config = dict(
    attn_scale=0.177,
    init_std_qkv=0.0147,
    init_std_o=0.0147,
    init_std_down=0.0147,
)
MLP neurons of a small language model. Each row is named by its layer, matrix (down: output weights) and neuron, and shows model dimensions 400-463. Each number is 128 + 32 x the weight over its row's rms, rounded and kept within 0 to 255.
After each neuron's rows, "fires before" lists the tokens most often just after its 100 highest values on Wikipedia text that the model never trained on.

L6.down1042 [164 127 137 128 158 177 151 154 114 123 201 116 127 200 137  98 103 111 119 135  53 125 122 180 144 107 205 130 115  87 206  95 152  95 225 146 168 124 109 142 187 115 126  95 122 104 121 123 114 118 211  74 177 140 120 115 201 171 145 118 134  78  81 122]
fires before: ",", " ", "1", "2"

L11.down1880 [109 105 113 124 176 133  76 128 176 123 154 161  95 141  58 118 123  99 174 127 154 177 113 152 130 124  81 120 144 143 108 116 115 128 109 212 126  99 139 168 182 109 116 158  82 170 132 128 141 154  94  92 132 120 162 149 149 115 108 154  87 131 134  81]
fires before: "3", "2", "4", "5", " the"

L11.down233 [161 155  52 115 134 110  60 106 118 104 122 149 152  92 128  85 119 151  94 109 167 148 121 157  65 127 235 124 115 127 136 125 103 164 121  98 126 184 116 116 101 152 111 124 144 129 184 115 159 122 173 161 111 141 151 208 116 126 187 213 171 117 113 104]
fires before: "2", "1", "3", "4", "6"

L11.down1353 [144 103 133 192 102 115 106 133 121  78 214 141 163 118 174 198 131  88 119 114 145 150 113 125 100 127 158 140  66 120 131 114 121 150 156 124 117 115  91 113 158 114 165 122 147 110  99 185 118 115 118 136 127 150 118  86  77 150 129 126 141  75 160  88]
fires before: " |", ".", " ", "1"

L11.down935 [ 82 128 145 136 150 143 174 132 152 156  99  86 119 122 166 101 107  62 146 172 134  91 146 140 149  99 135 109 113  53 155 126 105 168 129 136 141  94 127 116 117 179  99 111 119 128 128  81 118 156 115 137 164 184  96 100  93 133 106 214 156 131 182 192]
fires before: "1", "0", "3", "2", "7", "4"

L6.down2001 [175  78 115 135  70 211 162 142 154 143 137 109 126  61 128 135  69 160 165 137 169 135 113 131 175  76 104 124 150  98 154 164 112 156 126 150 110  96  24  82 101  89 115 113 116 151 197 138 110 195 101 139  76 142 117 107 172 150 119 146  93  57 180 152]
fires before: "0", "9", "6"

L11.down1183 [ 87 218 152  92 102 119 141  88 106  61 150 128  96 183 179 171 120  82 123  82  67 112 179 164  31 152 179  98 133 195 102 150 135 130 179 107 108  71  87  92  93 115 117  50 133 118 154 115 111 185  69  80  89 138 152 165 114  89 109 137 135 139 109  83]
fires before: "4", "0", "5", "1", "7"

L11.down1862 [ 72 109 127 109  83 124 134 103 125 145 103 150  98 108 208 123  92  93 114  82 120 146 103  41 104 117 120  88 110  95  70 163 130 119 176 126 133 217  55 125 131  95 166 140 124 187 114 133 115 125 122 162  94  71  97 109 149 107  95 166 116 127 151 148]
fires before: "7", "6", "8", "9", " of"

L11.down1330 [124 155 122 138 149 182 113 170 128 202 121 147 139 151 151 121  92 153 129 125 172 154 170 117  96  93 145 140 137  98 170 140 161 148 105 211 150 159 140 154 174  75 151 107 117 161 123  56 143 127 130 138  99 103  74 144  92 122 171 167 118 122 133 156]
fires before: "2", "1", "3", "0", "4", "9"

L6.down1142 [152 101  85 122 119 115 151  86 115 134 100 103  59  61 179 157  95 110 147  98 113  74  99 129 144 151 137 131 129  48 139 142 131 188  96 133 114 137 118 143 109 135 144 130 133 131 147 143 102  61 156 115 137 113 156 115 145 145 177  80 141  83 118 193]
fires before: "0", "5", "1", "-", "8", "9"

L11.down1113 [ 57 130 113 150 170 134 140 119 119 135 107 129 109 136 171 161 121 146 162 113 102  79 183 112  62 131  92 152  82 120 167 135 125 127 158 155 119  84 112 135  75 155 121  78 145  91 163 157  94 184 126 126 123 125  93 113 106 126  95 169  91 127 117 191]
fires before: "0", "5", "6", "4", "1"

L11.down903 [143 111 159 121  70 196 164 115 127 167 132 168  74 132 172 163  80 104 107 124 108 136  59 136 124 154 189 115 108 105 143 182 147 157 149 104 161 121  58 155  81  91 132 155 126 146 141 132 151 109  84 111  74 134 134 155 115 104 138 119 137 140 111 184]
fires before: "9", "8", "7"

L11.down1540 [122 182 173 139 140  73 231 147 146 113 173 104 175  53 172 113 153 160 133  80 100 116 149  82 140 155 144 125 118 170  96 164 174 151 159 110 107 142 113 117 104  96 158 118 143 179 110 147 159  76 165 158 102 135  94 106 144 211 124 144 114  87 118  98]
fires before: " "

L11.down295 [169 128 115 145 186  90 169 118 101  88 120 132 165 120 167 133  69 128 122 119 233 141 125 100 118 100 108 153  88 121 123 105 141 169 159 109 150 186 114  72 154 123 117 120 132 128 171 129  99 167 107 143 103 178 143 112 130  60 128 112 172 104 149 101]
fires before: "1", "2"

L6.down145 [186 180 130 119 144 171 143 139 101 107 117 149  61 143 130 115 149 151 150 181  78 140 153 127 102 106 142 190  96 134 149 154  77 146 136 123 183 128 172 110 143  81  74 161 113  95  87 115 136 140  94 141 130 113 128 111 101 140  80 149 155  86 130 119]
fires before: "1", " ", "2"

L11.down344 [122 129  91 131 121 138 102 164 174  46 135 133 151  88 132  78 142 110 124 184  87 166 112 131 113 139 186 107 129 121 135 177 105 101 143 118  73 166 162 131 156 123 125  96 114 129 122 166 132 170 103 139 106 171 114 188 146 132 133 107 182 128 105  92]
fires before: "5", "6", " a", "4"

L11.down1058 [121 165 107 111 210 104 119 158 166 103 140 118 180 128 139  70 128 183 142 116 155  83  85 125 111 146 144 140 145 138 173 124 151 137 118 113 102 161 124 135 174 181 106 172 156 106 170 131 128 154 146 155 135 180 106 156  86 150 103 113 196 114 126  98]
fires before: "0", "1", "2"

L11.down615 [130 123 142 127 180 223 112 111  95 209 120  75  59 139  83 127  94 138 154 155 138 146  96 158 190 140  95 115  69  91 121 122 162 168  54 158 141 167 187 131 119 134  70 153  62 205  74 120 150 170 158 134 123 110 151 110 184 168 125 167 103 164 113  93]
fires before: "2", "1", "7", " b", "5", "9"

L6.down493 [160 186  70 166 171 182  73  65 132 137 154 149 179 111 174  75  62 173  87 174 136 127  94 137  70 145 132 125 119 185 151 116 167 127 117  84 153 144 138 109 141 165  59 194 150 152 191 158 139 126 170 119 150 121  78 141 123 179  96 117 186 124 162  81]
fires before: "0", "2", "9", "5", "7", "1"

L11.down1895 [120 143  80  93 140 109 127  68  97 152 159 126 157 150 184 182 127 119  80 186 103 126 175 127 119 170 179 171 117 165  77 181 116 138 104 103  92 170 149 143  96 106 152 155 131  96 132 218 152  94 119 126 141 133 118 146 180 106 119 170 129 138 114 118]
fires before: "1", "2", "7"

L11.down1784 [106 155  80 107 117  94 130 152 140  90 142 135 102 167 102 133 132 160  82 144  78 148  68  85 105 181 159 152 123 186 104 134 121  58 187 147  95 137 163 145 151 145 152 142 115  81 115 152 118 140 135 166 164 141 155 147 172 131  94  81 152 142 111 150]
fires before: "2", "1"

L11.down418 [100 149  86 135  87 153 112 154 191 158  71 138 138 143 124 172  97  89 135  93 122 129 143 130 172 119 105 160 156 123 117 134 191 146 139 147 169 171 143 134 159 165 111 125 159  88 106 178 112 105 157 141 172 122 167 101  91  88 145 112 161 164 186  83]
fires before: "3", "2", "4", "track"

L6.down1462 [185 121 154  97  91 151 159 166 106 128 131  94 153 155 157 121 104 172 122 142 170 142 176 140 101  66 151  55  96 161 183 197 131 187 154 124  93  81 146 101  98 125 132 143 115 122 125  91 139  82 128 169  92 161 123 137 140 155 186  86 111 150 144 128]
fires before: "1", "2"

L11.down987 [139 166 131  78 177 141 173 123 163 158 195 123 137  99  91 162 172 149 165  57 126  89 101 125  88 126  57  76 158  90 136 213 110 110 108 108 159  86 133  69 106  99 136 156 173 136  99 130 180 131 118 143  80 108  91 121  77 138 130 181 104 111 135  93]
fires before: "1", "2", "3", " the", "4"

L11.down516 [110 135 164 106 136 161  98 142 151  65  39 128 153 178 113 194 100  97 122 164 120 118 178 130 160 132 246  98 114 113 137  93 112 152 109 137 151  81 123 111 123 123 150  55  52 109 143  96 139  88  87 155 115 126 134 156 170 120 184 145 149 117 126  95]
fires before: "1", "2", "7", "vert", "4", "3"

L11.down1448 [120 104  80  72 168 149  88 166 163  71 109 180  89 180 130 100 137  71  69 113 102 121 104 148 156 115 123 139  95 142 107 142 123 129 166 136 100 113 119 214 112 173 137 114 130 127 152 149 124 151  89 183 123 127 134 140 142 146 146 115 156 141 176 102]
fires before: "0", "5", "9", "3", "4"

L11.down1707 [137 196 160 116 144 164  86 119  83 150  97 128 107 130 101 153 160 125  74 182 149 128 125 191  86 117 123 131 148 134  95 144 136 171 169 138  95 164 157 104  94 111 138 116 104 161 102 122 142 112 105 129 152  96 180 118 173 124 148 188  76 107  56 135]
fires before: "2", "3", "4", "1", " of"

L6.down1390 [145 150  79 162 132  66 122 100 154 124 107 126 181 134 121 177 168 140  83 147 123 184 119 144 109 106 154 153 133 200 122 197 132 141  62 112 158 125  98 122 149 146 123 202 135 116 136 173  70 127 120 129 132 142 129 126 146 142 146 123 131 141 126  80]
fires before: "9", "8", "7", "2", "0"

L11.down1751 [ 94 130 156 197 148  87 154 128 122 162 125 130 138 156 126 143 205 164  55 140  66 135  91 142 147  96  88  43 145 145 121 163 168  83  80 129 103 115 132 122 167  90 107 161 136 105 130 165 145 149 178 157 142  79 110 155 168 159 152 155 141  82 143 150]
fires before: "2", "1"

L11.down1584 [137 131 136 138  98  93 119 225 157 119 129  90  86 159  94 157 158 162 112  98  84  55 134 125 128 147 133  90 149 103 165 144 106 107 118 159  84 104 138 135 155 121 200 127 141 172 170 100 161 164 160 119 116  91  86  73 147  93 135 195  88  94 108 149]
fires before: "1", "6", "4", "ü", "man"

L6.down1843 [154 151 181 139 119 163 148 189 143  88  86  91 159 160 119 133 150 113 165 115 209 130 116 167  97 125 196 104 134 136 162 146 123  90 153 139 122 133 184 133 141  71 118  87 155 144 107 145 129 194 129  96 121 145  48 150  86 132 141 139 175 108  69 104]
fires before: "0", "8", "5", "1", "6", "2"

L6.down470 [169 125 168 154 140  70 153 175 129 197 123 145  79 133 139 100 108 143 151 138  89 120  83 157 173 111  85  78 144 109 131  99 130 189 115 106 172  81 144  99 160 128 113 158 113  75  91  77 136 135 137 111 169 103 171 175 139 138  82 145 129 109 103 186]
fires before: "2", "0", "1", "9", "eder", "3"

L11.down829 [119 135 167 129 120 154 101  82 114 158 141 139 116 166 190 145 128  99 102 114 126 155 104 156 186 104 212 126 132 107  51 117 117  84  79 163 165 151 112 146 135 131 145 156 124 115 146 202 108 100  91 130  66 116 107 121 146 105 104 159 115  86 109 140]
fires before: "0", "1", "2", "5", "3", "4"

L11.down2014 [112 189  87 158 161 118 160 151 161 137 133 109 111  97 129 154 143 166 126 148 104 121 119 144 161 167 152 166 163 161 199 107 140 106 183 137 141 146  85  98 164 167 167 151 156 146 124 165 127 160 151 128 124 151  70 132 161 109 161 137 165 160 100 123]
fires before: "4", "3", "5", "2", "6"

L11.down651 [147 147 134 164 157 115 111 107 111 166 172  93 103 141 174 118 100  95 148 154 139 123 104 112 116 173 138  78 139 115 149  56 137 130  73 155 145 137 138 164 121 113 147 167  97 122 101  93 130 127 118 147 186 128 115 128  71 135 121 143 173  82 112 202]
fires before: "1", "2", "4", "3", "0", "8"

L11.down1810 [113 141 179 142 126 100 117 137 119 160  96 106 138 142 162  96 147 135 117  66 168 163 106 101 148 184 115  99 146 143 167 145 140 124 181 119 177 150 153 128 152 110 101 150 155  86 128  65 125 192 151 172  96 179  96 110 112  67 113 122 143 110 134  82]
fires before: "5", "4", "6", "0", "2"

L6.down859 [154  73 122 145 142 113 100 153 160 107 191  58 103 129 152 124 101 110 158 162  93 117 141 139  61 143 134 115  79 137  56 135 117 136 173 152 125 173 157  98  11  60 124  86 101 112 117  99  54  87 119 156  93 151 158 161 152  89 164 161  87 115 150 145]
fires before: "2", "1", ",", " ", "5"

L6.down942 [153 162  96 113 122 187 122 141 161 156 172  93  73 110 156 136  94 109 144 114  80 125 146 152 122 104 136  98 150 178  99 152 110  91 103  76 220 127 145 107 106 132 153 138  66 127  77 123 138 120  67 150  92 117 163 172 143 147 121 205 164 129 103 105]
fires before: "2", "1"